Part of a small language model's weights.
Size: 11 layers, width 256, 4 heads of 64, MLP 1024 tanh GELU, vocabulary 1024.
Architecture: LayerNorm before each block, learned and rotary positions, no biases in attention or MLP, tied embeddings, normalized queries and keys, attention and MLP in parallel.
Training: a variant of Muon for these matrices, 322M tokens, 4926 steps.
MLP neurons of a small language model. Each row is named by its layer, matrix (up: input weights; down: output weights) and neuron, and shows model dimensions 80-175. Each number is 500 + 50 x the weight over its row's rms, rounded and kept within 0 to 999. Numbers have three digits each.
After each neuron's rows, "fires before" lists the tokens most often just after its 100 highest values on Wikipedia text that the model never trained on; "fires on" lists the tokens most often at its 100 highest values on Wikipedia text that the model never trained on.

L2.up850:460433467518530496520499480585462505511517478487475658392363512518551444428413491585562562388512530627446465468520521457500476465500426476495424505531371509492444498506509513436524618534423556468552525464483490474520548479483455508547504534426541487504481574475481543425456479475500496556
L2.down850:541445442620508495449515408533568495471495506400455486481463553492481588502437498558491467423450509456529379478550422620529407418464500506465581456468521531528467519392487517479502513505585529497514492474502407462508569480512474505458430447471458504489516590512463538441532474495514444481
fires before: "\n", "hed", "ect", "ob"
fires on: " =", "ac", "t", "ly", "ing", "erm"

L2.up264:483520440459559471536444479524538584415549543578473525609610550574549540519570447479486484492474541482471471513455538562463521523460508524423440547502507460474628454480534481652513507491520508492495435526379592504473572493453492542577537501477476468442494465451438404495397529521533567503
L2.down264:412600427592512482584415548497505499512530465440503576599467516517495526572442493398466467516540554530413581437473507519437479523503542506451519491597448482525572458426513548594516512469451489433532415462347543454479415473424455471505500543518440563440424541495475498538444584435554614522
fires before: "ies", "ect", "t", "ary"
fires on: "it"

L2.up567:535450429521505575425417509481471495454385462533418431591535522496462468394457488563457523455454527571541529562504469593533406537569549460498469526436460521419509510454451516532456522527470421518541575524525544540474430513534512531286476520499525464609577543461485482476541505521430509580
L2.down567:498494530500515524533435532412568490470427476497462544525494426590515408528494459543480470489494512476486502555494408467497549521503527525547502485497511565538591505464530451556429566480573445541531439440481456468570468522452494451581586516490497553405508473477459475587576508503530615428
fires before: "ild", "il", "in", "y", ":", "."
fires on: " bu", "ies", " tra", "res", "ations", "ation"

L5.up1009:494515614501398559548481433555495602535472472531509493546520424541400517425519531458416496538491585480481492440472503521490496564454531387462481595541440444387486499476528493515479453439458433528475535486516452485593484467508468518478514478485472467475419543581487456433462404531495508532
L5.down1009:538436566531496503508486458508520459386448592614541557561451450507504570528445489501520454453480547617497565521542429405492474485471483472531533503562489481463512549493429526533542501526519513512500470494553555514539487487474521501630443584454499433448437442514417416488520498482452472470
fires before: "ure", "an", "n", "ur", "iv", "or"
fires on: "at", "ult", "her", "rit"

L2.up513:513540559543494545462518528547436495538545453463443503424552504495556544492426494494440552507416521557532470508438471513560454462542537407507538474513556473502451461463521509504520521516488556394531480431493442542496505445500557538475493564409537535614409463509518398450478512460562487592
L2.down513:585464429519469418467465494462459495476508620481542518498503506447509527505519574541409626452447478452495505476517436575458442523439496470486523462476557412422657417511482534517449600583504604417523569533440477508480448463553488539503534544420541497497440452530474478461529403507495455522
fires before: "ure", "ork", "ed", "ist", "at", "ident"
fires on: "vent", " cons", " form", "res", " Y", " includ"

L5.up695:467546508503427524517473422438542531553531573525583509506548452469475458475584491479398551462568579536471588551542576475440448487443445455466465483551425504526527442487427507427535469506501454533384518485485503536423496389511495481559492540449527517511471491423543553474538455505496487518
L5.down695:549439408514481534610568552518602467548436447443482450511499482551437456500596450541499462496467494611467491545452475503516328308504541545433517481486508447546507449439524518459512530499571475601508525401529521492566474473561422514507564413472562519572553528486476596511506574530525470539
fires before: "y", "an", "ish", "in", "ement", "0"
fires on: "at", "ap", "l", "/", "g", "-"

L2.up851:459520554537485524552467519515549513446521426422542486460475458471538482490488435496506489545481572454557530477417504529489475457493461497510586599480486492545491580531521300485445514410483448455450534516482583591471483532457471470473504420405443446501471528360533520534515453467568388549
L2.down851:524488494493433495570441518479548501467445572434551448422468502432549463542484523493599432539582566435536501561479504573498505520440484559512514633509538510490551539569486448534492547417527500571489532482418544557516464575426444412451433399508508498519448521436485529533457507469453452477
fires before: "ild", "ar", "ampion", "ie"
fires on: " ch", " Ch"

L7.up956:527544450555436503552541467469467419495468522540409561530532435469628469463560548598584452515425442529528564476461510420508416506477414464491512590419446606529436507450529511447449544430561486513427417568550456433600605437501541446487526530445438412589566423520523495502475473505478437508
L7.down956:481603503495525602511464462465488483514489519504544532463452453591541406414548512460528491516463500536581487575522496450431473462500545461488523451533391620468509484537499491483512521484569530495514489535474552431550445473388459562494460500528487387572492555564427448510517568518532406491
fires before: "oun", "ear", "ult", "ou", "outh", "ist"
fires on: " y", " res", "y", " ass", " Y", " 18"

L2.up706:523501538503497442526445388507461494435393506471565473493525499504578414527438533539502495541570465536503430460468473448445536468451486481451605511470509435517494551576515416578571495533524453548535556480473459522494488510490407457527418509460499418585571600507518560427469499547550540515
L2.down706:535437467523463525494603497447500495455537542503511532497510443410468522550440359527495498503402632552567476568544525574441425484551588491474481516508496504516543596501496486497492559514440520499509424502513454505473428477463504517524447601401538550458450517540459439318522517478459505505
fires before: " |", "\n", "%"
fires on: " ", "s", ":", " ="

L5.up756:495468512504507467488475624439437513485492505496493524469494536488450496477501446529496545496527429441553542525477483485479515550505462471496437428536500515566528569490519649512602638546561531460493492583497567437446420430436495446478613481416652519485492515477464446521480497446479437434
L5.down756:510541510535449504489610520577488485523466518478470506615532589579453533539506525381477483427487437390449583525462508587567556478486526554452546566549449462538482451471558462523494440560578424416478529587494560473546480421515396498452531497501480528511440460436507480514476449512436425406
fires before: "it", "d", "er", "r", "e", "ial"
fires on: "st", "ir", "and", "ec", " serv"

L2.up103:570455546411479483503449490489383502459431454513551474547510355480521524498483461545498579465438474548493500468493539603525505506554438516527413455484461539398537449524553551499497413469417480616438511534517513542513504408590547486584468572494388473541527422535520477416573476481485470518
L2.down103:515548512503424510406467497512461610471446567593501482446550523501529451552523528508584497495493547560381525494504455505441522511492503559475515539562442517476368515529496446547510461568515451443488465532552657462435527445496472497430596569501544412446479475498491508543568525564511462508
fires before: "\n", "ation", "os", "u", "\""
fires on: "\n", " comp", ")", " rel", " but"

L2.up1007:539550523512506491501453574462550548579518540490460447478528441512549493593498559587504539520604543513541552474540513473494496479418479584569440475468497566547442440492456487505453449442509405551478494425497523468494380523544455504412480503527537492476483521485600475487502500405468509477
L2.down1007:527523394545544547446385579484558505469548520480492428520471457517505502509544424500473601447572590519542512493533434515527547496522515613551462544521536402591435427530561546493606566525514594495461562370488542488490470513572522505479486555586587511365503550512558473510509511508468567434
fires before: "ild", "ly", "il", "ased", "ens", "v"
fires on: "ue", " bu", " ear", " rele", "ug"

L2.up585:478593545438510478536492567450415417508540468518513466538598588547551460491478530459376592444404423494548558437477477447559497411562541519436416455558540460451418518460428483493572428512527540400485494427519481523411509524456477539493600543434451583484429597530475526535512477495452519561
L2.down585:473397511427601433546418498445537500482413570445544505539461514494487504477518544422492500535499450567529566504524531551510476541497528407542477572538491482574479439544588555510511455534596521629517516471490468387513527458611417543387514550509505468477470433511512469541571453502536481494
fires before: ",", ".", " in", " (", " –", " and"
fires on: "\"", "9"

L2.up318:503550486556482494451444480574528467488499548546558517465475559482507404372515521415511466514523495467599560543533541552572463495474511581516554454508497469421437497483420544457528432538470499427528551551517489533534454526403577481457440540502480509581573525494390429533556516536471503465
L2.down318:466605490409493464442483468545512455458458539424523437472396483414510457459502476418444583557582554416516626482452518438467511531587447552381532462431517541502567539494428550387457556557426500516464489456477528532572454413493504522509568551568484393473489447445469521454487597490379581499
fires before: "e", "eral", "'s", "us", "er"
fires on: "en", " gen"

L4.up886:486511496570459450479511549421482440456583595565512532458427529433510478435500587511566502479492516476574400509512573483428548484536489593525488441413419516540501556471583454397578540512507503524512471480528512528575529450469522495539489545431554447521463410485515409566437538548520486511
L4.down886:499510462484486442623573515520463574492568533577519439609556417460534516469471406487574485471474506548449553459576489409419474434553520510445452470489432472475455516547608430380485492457416410523572535537486505475531488482405513465520627436540489511594569442477515480483561496439489464529
fires before: "ub", "t", "er", "le", "les", "est"
fires on: " cl", "ing", "x", "ound", "ff"

L4.up259:498509529526460521416435450607525535576492508474559481410518537506540524372528490566456462412538585520415478505486475591477399517502479529535476480440541525445483456498533495535525514504545501562549585526463479454476489437528576499579530571519570597517444523417533458535467491449431569588
L4.down259:508512496474512522562493474530446474558463559534505512445435435421479378481576519605556542449564542467538550545463453510460480605483435534586545462521443521477445529482456512517460414493487491515404449529604484536480604486471425601473612607533539491430440455483440445457556511499570522454
fires before: "\n", "The", "-", "n", "===", "A"
fires on: "\n", "ther"

L5.up894:475541460569610500402502500467424497533488506503443526483526432527454515424490566477484487512484496407516582460463493545479486456621480484520543502474545505579424365523496504426349614505513481585560513538588580416573549535554611548457591445415562521472527571465456535560483538472510439519
L5.down894:556542565556457574499509501485503501486534397479562426452607492522467512541526477553451553508563484527464513547428451485501585458542424367425460536466489379559491474498411455564515553436511500542540564471582457572519472511470426436457513508535549524448550487363529547570541454524392444458
fires before: "it", "act", "ice", "ar", "ter", "ier"
fires on: " pol", "ol", "ar", "m", "e", "ain"

L7.up497:442509463515517381549482428462514477500526490478454503473483490425518482507431391567553517554504536532432523511425507517505505504525484501475397485473584509481503526507508532405570533546485470546481389534560479406463547507440414582537566550519527599640489575433497394516416446491477567438
L7.down497:577460562510522545540584483443506422525501415542455467527542486497567585439476531520524628528385510347409440520433474494482554462532486511480384459485465475395576471506460499472529583468531539529497521497554539463509479509459483509509563617505577571573520490505498629413460472517449458554
fires before: "e", "ed", "ely"
fires on: "z", "es", "ik", "is", "am", "os"

L2.up698:467581522506569523437428437495472540518478519464541548435516453577495469464485499504466472483437461505606492547450530499522461497506507569581573526468526556498506464524414448544480647567470544467480600494483490476587464419516468526482558503456430505560571470608491512485575523492486474462
L2.down698:471496465564616543524549437498495559535480537496504488503491434521478479520430532494534432552510448504553430532440539495544485503564528450558592539553532513563437487495493392475420553574546512575441563449430473568529410485474410456463543554514473526480472529501495537500475519500491461515
fires before: "eral", "e", "ion", "er", "im", "ional"
fires on: " gen", " reg", "g", " Gen"

L7.up346:507531520561457472607564511447527507507561536529542531647470341615474485431545561412506504555528542544555512522446550465530492548456502527474489540525561492598525471415550520471513495467497431481449490415508547407608458548452412488605535519454524559460445435514434537550475478466498454521
L7.down346:546520598477410538444500397476572458439477445460515494412454473493548549566601526542500471479489535483566485536544471375484503589475497529599473492431469533406476591602421454557407446438510517486468440628537444474434463464530420539562418554440600534444465522470527610488507539553501482544
fires before: "8", "20", "0", "7", "9", " |"
fires on: "–", "–1", "r", "–19", "'s", "ate"

L4.up163:527498539582495543395528545486421507499618544456527488493496434442546513538455569512444562455513621547493541480481522467492552548573398484537519590499534591489525410431586507530497454506463449604398493500446451532543552491417472516538558451463476504451441505441473495430447545590563488505
L4.down163:527460518585484480517504455453564483428541587558497513480466560500445486598581492462518556438535469431499474438448561461566469503481586458491470489459542470558588521480442452449434498490488479431485547457466470449518482484484555420543536494496594494498510453435544545530452576462499511513
fires before: "ball", "ork", "end", "and", "ics", "oun"
fires on: "oot", "ri", "n", "w", "ast"

L5.up257:458625426542565556462486497535464496482534431542550505461485507474508489430480567510532502501525540465473537504498557460457441499537442496512525469579575472518510515472497456480439580624528490519483387465439522396508580556432482480523488399492474563586555536574461510546541281546532535475
L5.down257:530445475515507507467468531455557428520425560513492447513539477499507381549503461527597498490507383464524501477514506469595496467517506431508449482444441501493450545570482547579593490438506418497422570620567527473594504489547466613499522482519475461493420448449469470511465491494531491577
fires before: "th", "tern", "ly", "y", "ing"
fires on: "ar", "as", "av", "al", "es", "ad"

L2.up47:445534531481450578505504518475378523471559537439495406568502526532515479536506527523456569470567500546529500523572472538491478485423470476560578504530456417446545519446611467466451471535519551497497461459449471584562497524425506552458462493446586586565492423503658508461528508474509428519
L2.down47:428523561484456450441408534435414530494442519467495424533471502529595564463468497557568488509504468524501514489485467591590467507433380463545467498490417525562537527547552507492434515503552489498517525542442465539583516579520448543415470518456603524521501482619525481488485395514507486470
fires before: "\n", "oc", "ist", "ess", "ign", "et"
fires on: " ass", " =", " comm", " found", "ss", " Pr"

L2.up35:455483502450488588525534464465529542530489476463445398462566503504456544484515502481493579497487525484496517545522427428516509547567440473484505346456431500366415431472466467484488461558440444433417491500466514492532510563549527438557558458538447549502534472558591529450454570477484397371
L2.down35:519470513566463567543564460447488449485548406491460432498489509427443455563583578487579570512476532602496463451540517383541553518536424542462507463436511442533495480482520548459520512453444418523509542466528444444527578527497528416495499548520513507508530472547532512406445546589589467528
fires before: "le", "any", "os", "et", "an", "u"
fires on: " comp", "p"

L5.up1000:550488484358595500466518462559497558454510578439582524457483467449577595453495508513561426535471503532545496425519483459449457507592472490491455480469495521402510502522473543511548568417479457627464494458466471504561434452489436464552469522493540533557498392499437459602478471557517581591
L5.down1000:498491479586441487508413553521496403496576487452465516475497505408480527525580447557527468425494561509555470490543457518586496462588368638534519571457480449491393495430575543483457496615434529590537455563499529385537483513477474497385559490525551537528481568514607443529465491517462569485
fires before: "\n", "at", "d", "c", "00"
fires on: " =", "ul", "im", "ur", " re", " (2"

L2.up782:457550524400519435465498510611495493532425545438362510533478471521502492443431550488393490417450537538579333508548447443460548527544550524547460519401563563442563501558502484568515474560490499478449510455443521492491505559551527541430446410502493508587434416490543493540525540521465468557
L2.down782:526555531495589463513373535482537478523469557514505577564469410511446469391532476522578472443507509518579471441506425467451501447525516622474421519503494591435483501479444519421519527479427554550518531537506551541488554427450504534476442445441470521513495482555556523445550486528474496557
fires before: "\n"
fires on: ".", "===", "==", " ==", " ="

L2.up682:476472561426512477520492442523553448520465552563463464521474485503502468518487488429399484455493491524530459565484452591541454547468434528468521431407517538491534559444552437550442412486550626465597446553486402570519462367591479533569482497476473495452478522462482493575441448566487488546
L2.down682:509566505542571457423561544430503482527554574574485530491458483548410470524506554508619526478495531465479535553534474515475440443454512522486605513421618504509526522430635535450597535487578413483461402505561495418440517516463481631457518553473463492556503465490527494556498396467559490498
fires before: "\n", "h", "d", "ic"
fires on: "==", "===", "ing", "ouse", "ent", "ers"

L5.up740:456535469409470522447504526482518481422469468473499453520463482496531457436482563549458512490611595565528565369461547525548545636445449462484541476511497538554485459444475523534596545567513507458427508377537504414573532420603522446523409565534456392443477486541423472591521479513605496481
L5.down740:540559568416441421516585491581453502483549519471452534465535535532480577493529440464480479486474510486584552540506504428553467463553411372468557519540489508458472501563471412513513317540524530556586538398443555476587504541482492490488490447488506496572569480513498536430474571545519541580
fires before: "ect", "um", "oy", "g", "or", "er"
fires on: "j", "pl", "r", "er", "ff"

L2.up894:510607560500466482522474439638455476496547564486504483592440563533502504490549533460416536519461596500524539456424528602485394545479478504566374422501451589484499504473462432452485536407471609478512424428615523473534599444465503418615584471479448567514430522514482425472532563496490489466
L2.down894:487490421555565509451544426524448416498485543412527495560448493566488653489454557488482549538536557477539483552513524482487494514489554555510540440511599518544428547588479556534499548493557458577464494545529539511479449472473543478518485437475545508556427526510553558490446501485441428522
fires before: "eral", "e", "y", "ect", "us", "er"
fires on: " gen", " Gen", "amil", "j", "ence"

L5.up934:527521523437459544528524437525553551592539470484486381484399476571482470514457530492438482466518545541485432509446435442599516457528557470433494643549602516564474593551585540461502484546522555481498528570491500464523523661436490537437412559516554468462488507515498522505559527501433509474
L5.down934:600515488486505560481380511499498542495562501533465527575505544536435551432529483575437469498465562520556591408484524521441519510491468625498505469446635482563441400568505560548483373487523464603481524569433451519489544554560592426468489518512580436515498461519570523486520453442458507516
fires before: "ge", "is", "g", "t", "ound"
fires on: "ar", " ar", "ou", "r", "ber", " an"

L2.up255:449473496490511590514469466541427487449504503482488517559515469496493507439475573487470501571471500555561423511469566472520493486458417515619495462533406446566537611506537497414455564470398514501477457485423560513591565539544454476487478494501577481467524552475534541497573481513500426530
L2.down255:520520511534441487424506510497458553433479517544573495508458570506523455456503552475552354456481476577499448414440554490494516444469491462535490565595540435520584515435527565514569577546476473523420512460576532524539552429610500594402495515425485428496510442565473609574557502430448484526
fires before: "oup", "ound", "al", "ad"
fires on: " gr", " loc", " found", " n", "n"

L5.up953:592521473571482502579429429535472529540538531446430603482578572514474421473421564569459543519568554520485476505552431477516507503598407484475582525412525591380515442598463524453436583453579550497484539531528513506464535463597486432508563431488491624459505402481504517532533515521478511497
L5.down953:490587517461490540541372604525518525511603442489474576559569552434527511452507541518533493565604533504484534550481495508501511589456491548492481466528503481407552503495476499515570511520546595438503426413466465466435510492512525504488507529544499625430415456507467492498518532475551511564
fires before: "ult", "ident", "p", "ear", "port"
fires on: " res", "res", " sup", "y"